Part of a small language model's weights: 28.9M parameters.
MLP neurons of a small language model. Each row is named by its layer, matrix (up: input weights) and neuron, and shows model dimensions 80-207. Each number is 50 + 10 x the weight over its row's rms, rounded and kept within 0 to 99.
After each neuron's rows, "fires in" lists the words (lower case) most often at its 100 highest values on Wikipedia text that the model never trained on; "fires after" lists the tokens most often just before its 100 highest values on Wikipedia text that the model never trained on.

L5.up1596:64 60 36 56 48 64 44 45 48 40 71 55 46 53 55 43 63 43 43 67 43 57 65 60 45 70 29 35 52 36 44 48 39 28 46 68 39 53 45 50 49 63 66 48 53 67 49 35 48 50 58 37 54 47 49 38 44 55 57 50 62 65 54 30 50 41 48 44 59 55 51 53 51 56 47 58 50 42 48 58 39 50 47 70 55 59 51 46 58 50 36 49 38 26 50 66 59 40 42 44 46 53 64 42 34 53 62 52 58 48 47 31 47 70 40 42 57 34 49 47 56 39 56 32 40 49 61 53
fires in: "this", "there", "that", "the", "it"
fires after: ".", " of", ",", ".\n\n"

L10.up1345:74 39 51 64 55 56 64 41 56 41 50 55 34 40 48 55 51 52 47 53 33 66 33 53 48 45 58 69 55 42 52 48 58 28 50 53 38 33 70 53 58 41 57 51 37 42 71 65 54 46 57 67 51 33 60 57 64 62 52 41 42 33 50 48 53 45 34 51 39 66 50 42 46 42 53 54 61 66 60 45 43 55 49 41 48 39 60 51 34 49 46 44 53 33 54 43 50 55 61 50 61 72 53 46 58 26 44 65 43 40 62 61 38 47 57 54 47 44 54 44 43 54 50 49 48 52 57 71
fires in: "the", "12", "1", "15"
fires after: " ", " in", " to"

L5.up1055:38 34 43 52 64 40 53 62 67 61 45 48 36 73 60 57 40 58 25 46 42 43 39 38 54 62 43 34 48 57 50 46 42 54 55 44 44 48 49 43 44 41 62 31 73 48 31 61 44 60 43 42 60 56 36 55 39 46 56 70 53 57 55 37 50 40 53 60 59 38 65 56 42 56 34 56 62 52 68 35 53 57 41 37 57 42 71 57 43 41 50 43 65 64 48 58 57 63 40 59 51 50 41 77 47 56 46 63 58 48 48 50 45 35 51 55 40 59 58 57 37 64 53 44 64 44 63 39
fires in: "a", "an", "was", "s", "mi", "is"
fires after: ",", ")", " was", " is", "),"

L2.up554:37 56 69 37 31 49 30 35 48 46 41 52 45 53 57 32 43 36 61 52 60 28 59 55 52 39 48 49 62 63 53 54 52 52 42 61 38 47 71 45 39 51 46 49 45 56 49 39 53 49 64 40 61 49 50 54 46 45 40 46 54 59 58 39 52 61 46 59 29 44 55 50 49 37 45 46 52 33 36 63 62 51 54 43 44 58 21 51 57 55 46 60 45 59 67 51 67 44 66 52 46 47 34 51 31 48 65 51 43 48 39 69 50 58 42 48 34 39 50 58 38 44 51 41 47 71 59 57
fires in: "as", "also", "other", "many", "000", "several"
fires after: " well", ",", " and", " were", " was"

L8.up739:52 50 54 43 33 56 31 82 59 61 49 66 55 61 50 56 59 51 44 52 57 48 48 76 56 53 56 51 41 45 58 49 33 58 44 58 47 38 58 53 50 60 42 52 50 60 31 55 59 48 45 53 53 49 46 50 50 52 63 72 56 63 38 46 53 54 50 45 58 45 48 51 56 23 34 55 64 55 32 51 42 72 35 44 54 49 55 40 59 43 60 63 57 42 50 44 45 59 45 39 45 40 31 59 48 49 70 57 51 61 75 33 52 48 51 34 45 61 43 46 67 43 53 31 38 54 44 51
fires in: "it", "in", "well"
fires after: ".", ",", ".\n\n", " as", "==\n"

L2.up902:51 38 48 48 81 48 62 46 68 42 60 49 35 35 50 47 62 52 36 46 49 40 49 55 67 52 59 59 53 49 50 63 69 43 61 71 39 64 48 44 36 58 39 54 41 36 40 41 33 46 52 43 50 52 59 56 42 53 43 62 55 35 41 55 40 64 26 48 45 42 45 76 50 67 57 43 48 71 44 27 56 44 47 48 52 41 49 56 59 54 48 54 51 51 51 41 45 38 52 66 46 52 51 46 50 36 60 54 64 36 58 50 37 19 49 48 48 41 48 44 61 44 65 28 56 43 41 62
fires in: "1", "0", "2", "7", "3"
fires after: "–"

L2.up1410:50 52 38 60 43 44 54 57 38 34 64 47 34 56 61 52 29 41 43 59 60 35 47 49 49 58 44 38 50 58 66 51 39 46 48 36 49 76 45 73 53 44 41 52 65 33 44 62 55 51 36 37 66 53 39 48 39 53 47 54 67 59 65 47 66 53 48 54 45 39 35 46 36 60 43 55 53 68 58 56 42 72 57 42 47 30 47 49 55 39 42 58 45 41 50 48 71 51 41 59 59 53 37 69 59 52 55 69 56 35 45 64 51 54 54 39 45 51 49 67 60 55 56 56 63 55 41 33
fires in: "3", "of", "land", "33", "31"
fires after: " ", "-", " (", ","

L8.up1390:26 53 54 48 30 49 57 41 47 45 43 52 48 58 65 26 44 62 56 69 51 65 42 63 58 51 43 52 54 57 61 60 64 24 45 50 49 42 59 57 52 45 38 48 53 38 53 66 46 55 71 52 42 34 63 57 46 53 46 37 50 50 42 40 44 72 40 63 50 48 64 55 32 55 45 61 55 60 64 64 33 42 46 37 51 63 46 54 41 58 41 58 65 70 56 54 43 52 54 47 65 46 42 43 43 53 58 46 56 43 58 55 26 50 60 49 30 50 58 61 39 46 45 52 54 41 54 49
fires in: "a"
fires after: ",", " in", " and", " was", " from", " is"

L8.up885:46 38 58 51 42 43 45 56 51 58 40 40 57 53 61 36 29 45 36 41 69 61 63 70 42 54 59 57 45 47 42 46 59 47 57 56 42 73 48 47 30 41 44 57 62 48 40 52 39 31 61 60 59 45 38 59 66 47 45 53 63 46 58 61 60 53 57 53 56 51 30 58 55 56 42 57 51 54 55 50 40 38 45 45 52 60 61 39 38 47 54 51 48 44 55 65 53 46 49 46 58 43 40 61 54 38 48 51 40 55 62 52 41 50 46 70 42 59 56 45 55 51 57 40 30 45 39 53
fires in: "while", "as", "to", "although", "though", "after"
fires after: ".", ".\n\n", ",", "==\n"

L2.up426:49 58 50 42 53 52 51 41 52 57 35 65 59 48 40 52 52 53 45 63 65 44 25 76 46 64 63 49 37 48 60 51 55 53 57 41 56 60 38 52 53 63 45 52 55 45 40 50 64 37 53 50 43 45 49 56 56 45 35 41 55 50 49 53 53 47 51 55 54 38 50 35 44 58 52 43 72 51 51 41 52 53 56 39 52 60 30 69 57 50 43 47 43 39 38 26 53 55 62 68 40 44 52 48 38 50 58 64 61 50 25 48 31 60 53 39 40 40 52 40 40 33 34 49 65 34 72 62
fires in: "0", "1", "a", "2", "one", "premier"
fires after: "–", " ", " (", " League"

L8.up1492:30 52 47 27 51 47 50 45 48 29 52 40 57 49 39 33 56 40 35 58 59 51 49 45 40 57 56 30 50 50 63 37 68 49 43 80 45 67 53 57 57 40 38 56 43 36 58 27 66 42 56 38 54 47 28 65 74 44 61 37 52 42 52 46 44 51 64 49 48 54 53 60 38 50 50 60 55 32 34 50 55 32 46 63 53 48 47 44 47 60 38 43 51 55 51 58 48 34 44 57 54 55 47 48 57 40 55 52 41 45 49 61 52 54 50 52 35 43 43 53 58 60 65 37 59 49 51 71
fires in: "1", "0"
fires after: "–", " "

L10.up9:35 37 55 48 62 47 50 59 50 28 39 50 49 32 38 53 70 67 51 60 49 49 59 58 25 57 40 54 51 67 60 72 51 39 61 37 38 42 52 52 35 36 52 33 40 66 55 54 63 35 60 59 46 42 61 50 64 48 74 54 43 48 37 55 59 51 49 36 54 50 46 62 72 53 60 56 39 47 61 48 48 60 68 55 64 53 51 44 46 38 60 61 42 43 50 52 41 40 39 58 49 58 56 55 51 32 32 64 62 42 43 40 45 39 63 49 42 49 42 52 67 52 51 51 35 60 57 38
fires in: "2", "1", "3", "4", "white"
fires after: " ", "–"

L8.up744:68 58 65 38 60 61 46 66 52 40 66 27 30 74 57 61 49 38 46 63 45 45 47 59 42 44 41 43 42 31 66 44 70 48 48 53 39 45 63 67 44 29 70 50 60 56 55 42 56 54 55 59 48 44 44 43 48 57 61 51 57 53 52 50 63 34 43 52 60 60 51 50 58 49 60 51 53 41 43 57 64 55 66 82 42 57 60 34 57 44 45 55 49 32 48 56 28 51 49 61 37 36 51 34 44 53 52 79 47 64 42 45 64 58 56 36 66 49 41 62 58 31 55 27 55 46 56 55
fires in: "the", "their"
fires after: " in", " of", " left"

L5.up568:66 61 46 43 57 49 54 35 58 26 39 50 40 46 73 40 39 38 48 44 59 58 45 50 56 53 70 45 54 47 53 57 38 46 48 53 41 54 31 52 50 36 41 59 29 56 71 47 42 56 37 37 38 42 63 41 24 57 41 40 68 53 59 56 61 31 61 35 56 48 44 23 35 53 55 64 31 46 55 50 55 55 61 55 29 58 51 49 44 69 50 58 41 45 54 54 47 54 39 63 37 38 45 43 47 57 62 59 51 44 33 54 37 48 41 49 33 50 47 46 49 31 46 55 59 53 54 71
fires in: "the", "a", "an", "their", "its", "no"
fires after: " in", " under", " at", " with", " for", " of"

L8.up1222:57 70 54 46 51 56 58 63 57 52 42 35 41 52 64 47 35 42 44 48 41 55 47 58 32 48 47 44 53 64 45 46 50 30 46 39 47 61 73 49 48 56 46 48 49 49 47 30 64 63 46 53 47 39 51 54 48 45 56 52 44 51 40 55 51 42 44 39 43 36 50 54 46 43 24 58 40 61 45 65 28 70 47 69 44 47 45 65 54 52 47 44 55 36 52 69 62 45 36 49 57 60 42 48 51 50 56 61 50 49 64 32 51 46 57 53 51 55 49 55 40 34 51 54 59 53 44 39
fires in: "3", "world", "38", "34", "32"
fires after: " ", " (", ","

L2.up1189:57 56 52 56 34 43 48 50 66 54 50 49 54 40 33 41 41 51 46 58 40 60 45 31 26 53 53 44 63 40 65 47 42 41 52 50 67 51 65 65 48 34 55 37 55 59 67 55 55 50 42 57 56 46 44 36 62 51 61 56 48 45 49 63 39 65 44 37 52 54 62 39 58 51 44 44 34 44 55 44 36 54 69 48 50 59 49 38 53 59 54 48 54 41 50 76 59 64 61 44 59 45 52 49 46 64 52 33 44 37 32 45 30 44 55 40 26 49 37 49 44 62 53 48 52 46 59 60
fires in: "2", "3", "0", "1", "1928"
fires after: ".", "9"

L2.up1222:46 59 42 40 56 59 41 59 53 31 28 44 46 66 52 51 56 54 53 52 34 42 24 33 49 45 49 43 47 39 60 43 55 50 50 51 53 45 55 69 46 45 41 68 41 44 56 43 59 53 61 41 47 43 57 46 43 35 50 50 49 45 52 50 38 46 47 21 53 41 41 28 65 71 52 35 37 41 48 39 47 41 47 68 68 39 52 58 36 62 52 40 26 53 60 48 50 67 45 55 43 56 59 60 55 49 32 54 46 49 51 62 39 56 46 47 56 29 61 57 57 52 61 54 56 30 39 61
fires in: "total", "date", "source", "year"
fires after: "|", " |", "-"

L2.up1115:63 46 32 30 71 46 46 54 57 52 61 54 51 44 66 60 61 55 49 47 51 62 53 50 60 62 45 45 52 55 48 36 52 59 42 42 53 51 61 58 66 49 49 35 55 47 26 64 65 61 36 47 36 28 40 49 63 45 41 38 55 51 35 47 53 48 47 60 38 37 40 57 45 59 46 50 48 56 55 59 41 31 41 56 61 34 30 62 79 50 52 40 54 74 55 46 52 47 65 44 49 47 51 56 45 55 50 51 52 60 51 64 33 47 30 36 56 39 51 48 58 53 58 35 37 56 61 53
fires in: "9", "early", "noddy"
fires after: " ", "od", " (", ",", "-"

L10.up737:41 41 47 35 49 61 48 49 53 46 62 43 48 52 37 44 71 69 43 50 55 62 64 60 55 59 43 67 51 50 52 49 45 47 48 62 43 31 46 56 61 37 56 53 63 31 42 39 45 68 29 51 43 61 40 53 54 19 54 54 67 57 43 46 40 67 44 59 54 46 59 42 52 55 44 51 56 32 55 60 50 41 42 54 27 64 38 46 57 47 43 36 41 41 62 33 50 46 57 40 61 38 45 42 56 40 48 57 67 61 71 48 45 67 48 50 57 53 58 49 54 51 36 47 53 60 56 44
fires in: "1", "0", "2", "it", "2020", "4"
fires after: "–", "2", "-", "5"